MLP neurons of a small language model. Each row is named by its layer, matrix (gate and up: input weights) and neuron, and shows model dimensions 144-239. Each number is 500 + 40 x the weight over its row's rms, rounded and kept within 0 to 999. Numbers have three digits each. A neuron's up and down rows have the sign that makes its largest values positive.
A block is one neuron, or neurons of one layer that tend to fire together. After each block is what it responds to, as a language model described it from the Wikipedia text at the highest values.

L7.gate658:436547502521485493482546560531545492492551531494426510493563452483537516462454568453462496551470533541597485558598519487529517507438512482462440437489509510469447478546462470431546480493499531505513484458563461508559510495402486483419526513519506523563529512523560461485391505481523513509
L7.up658:451439526448471490445559500469514541518513563514500549403570468477490499449454525465473575487438520515506406404496460518515503482454509458419476490463552490457487525581446497470502483437516515504594538487499532483492459566410475530499496481439513428490479505500523522445435506481508521478
L7.gate786:476473521541421473557459507449495528501515548526487561465580514482582540449518542521517516561496528591483517451526572511499517557493520446400468498525557466441479452503450430513551446499515530478454479546494477468473500506443537519452485464520507478528515496474541519417485473520529597440
L7.up786:449495474532463534453600515501516475545542486482491531573520473497483496523411500483525521488525540529503568473498552559523499499419495520486522476511556564487470485526538465514486448507514476547593505510557468499517510517469491488472489545472494516529538501546494476493533501445517505570
Final word-piece that completes a country, city or region name, often before punctuation or table bars, e.g. Laos, Guatemala, Myanmar, Birmingham.

L6.gate336:481504555493505561476511495450502515612549450539505437606422441519487488562464545485439482529466477396519447500553473418581558483514474485582579532460454497557487522507497482511473474498532505521489465534506517487485532461521427467464554487556478499546504476495462478472521487569420536483
L6.up336:461523516500509480492540499475511560455579462538546456569525420480518501556503467379521537488596517453550474491485474524502542438544520501536523538471527538499449531577506433554494523532520483494531512435506421550466444484555373492538500480431475492467409452514460521497518486522528456470
L6.gate409:496549478544502498536514508426498457496499568542464443521494471543473511551508465517527481530508641469516498471507595542563571409507519516515562490442459486502544459503535529521471527510537524518494483488503519446582511548507486497533536512559537495615560555444554531575541439514492484559
L6.up409:498470540468564497521467491449459518427566483541485479494442467424465486497483560487473463524484533491449455560463540529518614479480504479512525397487449520522413559486566549520495503526535418463533445522509459505527461506463444537549525523493511431466547530505502519529527481557533538545
L6.gate841:451495560559535502487490557518541525465505576534511401521467524507509547439505556482466472537448488586466467468456576548536520453515558556553511556538456571496486506544562534530500516494533522470443491550490564497468503479520475574522512484516495431516428511562493522479552534494450551545
L6.up841:502461507525487509490564512536468491488499510497544472563505466585514464508523546529589528503450520433476445533478521543566483542418476504489507537470561512465502432490513578437542445448542462491461571473522481524497557525501514494519454450497536501476425535496453480418532560480481497532
L6.gate927:430567495419486545390531515448484480544438469497543497484476508514460478505485511508474480454492451519493447513513464522520514494537556507555439572534477483460482451444493500506507508405507494427499507430492500389478500554504428571480475504520444454496455502459504497483453501453490530516
L6.up927:493539521577490443477461432495477523478448528577579528488500505535433492610564603436484439512482507534435494432497471587517562474543516527518527529472511512448480454474517498571530482474555520480536543449552432472520537471556500503481556577498526481469502510478531544506509528552584513458
Family-relation and rank nouns naming a person about to be identified, mostly in biographies after his/the, such as wife, daughter, Princess, sister.

L4.gate122:453508529509489456582577451525463507474501537492540558505508555444501513474447521478501475563433482511456505473509492536445553457501420527495547490541527460526550503467467461505574497516491484522500559436510482533530530515516557512432503471496542513616435472521529509560525494352496473484
L4.up122:535427519535454507460507565514521450458496531482498524515464531553463453473479483539537526549478507419538472473448518420541444496551442489467493519458573535543525489557522543479426494500488515454568453492520497538489501392544569533479535427488429473505521495550528549511543518477471528447
L4.gate364:458463523429404502487524510458520496527484488467473521487482459512469442503507478517431512532512471564493497460555565615581487457495565421474480505480490462459499516452442512501470512554478535500512508573490470470502464396431522518484479467617544492518537501496500473532491497474545569556
L4.up364:444511496542515456463495534478479503583501588500473534546495465465466519490480614474426448603541480499504455519517502538556480516495481434410629512524458543469462466550570427545482510528490502488525438531511454458499451456444505466459503468563519534506484503525478517512507432535540516445
L4.gate415:466459510493525524469571552505513513588478533482509436487533555478520535385514614530552519541453451487495519508504530524533537531501526483550490585580477536463488526498514505459506500506501448421476501473489425523514414454477445475420496542526528501585499460452530565478500469517506529470
L4.up415:502526447535513555532476543442529511479476519472498486455495462446533491515494492544478428470480496462465472437490528536496528554506523468526510489501516496442521444493495506453478551542526498441526467503480553418491502451483500459522370476467404546443554440521462549450549488463514483490
L4.gate748:442484580520507521462570498515490493497449473560538565503485508477499424504492558498471546559474466549544543464555477496447470507504603530480485465508480509531511525435528475520570506477543451514501513467510505485481550463523506468488509416457551583517496405539443526488559512535465567545
L4.up748:494498474404536568490540550453538552487433607498515508475512434511509527537527462540423496439524463509456529573518504539423527474537501518541516418552463516515565499480560544476501471511573470477457519427523579458459460564551508416510453513437571525631499569530547528460545490560433497507
L4.gate900:427523453516443520459490477488523463486433468522478581392565488477471487513528504589539532543454468520563452537573511582539522426585513476471416503538519519508571538460453488458506504437562531481527546476508525532510477573457536444470448472507535532554477470476501433514547558490522498515
L4.up900:517528431506532432532514497462463415531467556489514549407546419472531471544476526519538466464482547523504472538549524499499513502449385483476543499464519532482457494544482532465517461464532486543491515436536547449570547459546458495456492437526476525543529589498486532501605428517484509502
L4.gate970:430460497543476382508509519527532483446463489503535591524476455508499461459491531527501505544507520517516502480537508568473493485459550558403432528467568458501517511477524491515588457477505546508546492537443508527553523425505453502401507472571478514516465477508513464527488535440529503480
L4.up970:434471456444494516500435430489504466465559509450480564529469496502525560486484539474535500485506568491576515490491508520489449503496551505419563537568473482438503483510460439589611495499491501505543526478487448533489508463485485543503473460509461514514490484457486523456516502507514532546
L4.gate973:502489508467485471503577491484511460417416445511401499553479498596481522479489543492484486445511439579502527519492488445470520516477428483555426446497574463453495497550523492583595512485463588468481469492504475486484516520505464503479486522506486551579449475469522531426504523459533532535
L4.up973:486496483517479422474507540478458449502504485495523479492444433500516470497471576462535463558441488538476511434489542444470530475475481436482534551499522455549530508481450535541538489516531522435484508586491499496541505534495477509495461415458516487520474510453531511489530460495596476504
L4.gate1018:476503455509513421525455523504512507480496519490531562421493425518509495472509522540457528497504457507460519435485520533571570523539520449407539503536545423496501515457477488541483539516536473516515475474458544524494547415478561532442445460569466524488482478495507475542519513494546520479
L4.up1018:500511499540447495437480485511540534520502478515530517571632560483503517493447521451516466471555495532493470452489492484515486474468524509545588522548490488481457471514492550546565436489434460461511541451547492550478529457437573517404487438508551499487519519486465507476470524444536504466
Later word pieces or second words that finish proper names, mostly countries and places, such as Ugan-da, Boliv-ia, Paki-stan, East Coast.

L6.gate244:512541482483457499472457527456463578543486512474508495514577510487552548457474473483489448522547453449482527461538461555580497534526561386480588497477519544419529460411511462510515475541532528440487505534509510531463536514433483440485474445517524475475591484558496590481489517570496505555
L6.up244:498539479456522530550540572452495506581468496525425497433510405503477557579540439460454496551489513499468559462533537547491488511478570502570531421468548451470533504444520504514571447501544552476572547565572466508529473526472464591495480461557506436521472501513521444513503459495460562513
L6.gate360:441490446507478421459545488505499510506421522527476535463480482543476546526540519505568504545501487515535516469619494471502513463389486507492494477549545510510559466552475493500516458504574488516476483461519450504522566484481507474469472499461393471534555491516622574544493478477612435600
L6.up360:494489469480490564500573460538493534485519440436452522472493459588460467513422528516437467489516487475497544485638445503422531478456555478489444498559465463458514484533437493494504466534537506469533563392526477514496485552562459522472550497555458489550505491529552500601519488494484460496
L6.gate795:479501499497469457494550520495461485567528554579505537471473575530411519507510524462410514582447511497470440514459529518533513487556558414428530580443536519390515464511481467457561544412550481466476507486463459561493482500478498449495564422512473493532477538522506534429453490564513516460
L6.up795:531490555496467535443534608511491457506474493462443484463551508505497447465520485509482515546493533523448527468542590560449539539438478497491504462424460529482465557529596533478531470495529491470463510485437429459532498546432528518498482467532511498429475482480566490444530410538480541572
L6.gate919:429537501514516517418531583484524477551455499533469483448478490449541490527515515563485510572486522517507518514469552516565475532470488486487466486520561565511465425540555477513497490537508509491526541510569540532524508517435539512366489480514458470615501517515553502392514536488470537479
L6.up919:391470474446438501482492578527469497558494488479484496522578495504494427574456480469534443489513484523489527550538470471549486488452432457444557494432471577455550482454579488561521483454584518489481499555562512516485513535459504450436484490564485494501581531554460524447476470483464535499
Final pieces of country, state and city names, often inside longer names or demonyms, e.g. New York, Croatia(n), Frankfurt, Pittsburgh Penguins.

L4.gate78:463502430497485572473575479493455504491478486539465455526509466515510486462535449488527485538446458533462425526548535494519547486434554500536497481509435470491430501462441420523517502515520495567443515528530493458508447540557507455511536530517532481470511510498469490507456513575563554504
L4.up78:490521503554494520533497545498526412475486547477466536455461498495534550572542495568460523543463485546525503480468502544544432605487481572480506479464468519525596503476547529530539589473549530468475485464529555503462526506533516505509401519592526523504465478489516499469537491551411508542
L4.gate236:498547490491506608509578502417438515478547519570482547499488517402478505479511534517423483488491453517566566572479482505517455472528495402465537491478513471493525466507500483546501433473463486485490546573493462505413532534528447460514523444536513490456482535490499520436519473483531450483
L4.up236:469432467484448576497497611515430489537508427477521530547545566538494459565580489435453505568477499487518496500516484381594524426558529496563527496507428573503495522477488540467435504488514507567537522496482478567541461586572528466477513534506452455487533517497440541469493424519525446566
L4.gate255:425478475485485494490508474515527530518516516463514502536453476476487574459540455453511413510469534502585477517522505512508570457475549529494510474513512475490444464496434446468485520546557527530371521500521493452512552426514547544483490530517460476437509484540526533458488492500550501592
L4.up255:533504436485516502507503488494549480533470461491520489504539461471475544481571499468615494482514547481507469536518464512520549470442588456563484552455507456448473450532497541543428516543508480488425451453494450452552530446533468509457444515497500496507475514555475541590525469462525490466
L4.gate451:526494567550519460467528450478482524484464485515497506528489473447548456585475465528494501512516471469538471433510469498514503472463499464519480534466461508561500518419474425508475518460495530519542509425494466540502523469469589427471455519509508521533444479480500561433602548521493471465
L4.up451:482507469581486519459547524461542537527506488510561430477435525471439448481514447453524423519452497494466498475527570533476501481525503549503499490492501505456516402509504549512527438488513517496521501478507402442528495433503485478487518485446460477431569543425509459414447381458508457521
L4.gate474:506504495464527521473501495425500494458457467541424485463490515451511504500584470511460539541527515470593487516492429517531478554483510466518547475429512509520427529472516456547461410509507556470444479499518411540488559433446517567528473517489557527503470472505511486548525536558526497482
L4.up474:484523512487516469515466541465480516461459584554499512487539515486540545481587452478416509563518514542487488499490550482500488463569547465500524507507585513417538495460496449534557442519493430433463469497466424525417595508488528528486497492529532584420561516472458492508518481530499503459
L4.gate722:456492449504489583490558509478508474445489560501500474492457440487408533568467475554499488488608478482473510527560470484565451468578532511454448507450520544520491471483488498520506449413477570482566454544451495430462442533487575423532507496552468477499465513432503417529506481530509495513
L4.up722:506481512449463496530517478476482538606466460466468553483436486409489490561532517490560578486480458414461480470516586481425485514493490487438520515526506487515529488536467478470465473392456547515486487541497530527510493482471431469494550568456444472504423517458459404504470470543547538491
L4.gate725:440532417546451497499425461546501522504487551538469512439507589492519559479486473539535470463496488536595500501473438564562471455363480437506504424497489450398509472465467504548551522599497440592498479527527464531537498479487465502492524527527517546513480486583558502519505464497519419548
L4.up725:542501502473513485542480519554450564433498428472509513518451475436538551511511437439545452498474530554518536490508501468557470597488559590489501490484452523493513465589514496499466487517453606565436449493421515468439564509547520525512441492490483468452511525439531536543513508494457452489
L4.gate928:504492448529469486512535464459417451487407481487470515613509459564516490549495487474514515560506525522550532501484567453462494495467461477448555534465537482461581501538508485503530553464523433518500485464549444473524522431544479438477529416466467511521463568425500523522502533477532501517
L4.up928:563500518480522510514515452462534453484447456481605438489498495524506470559559476465524507495543463508517514423450574500493553533531519507484533522431487505511485472421544445471507577545474495557421523465492514527497546522447482472490544544556477569502475435559534496479461548600522433483
Predictable nouns in stock Wikipedia phrasing: repeated "Apps" headers in football stat tables, kinship words (was the son of, his father, married), census "under the age of".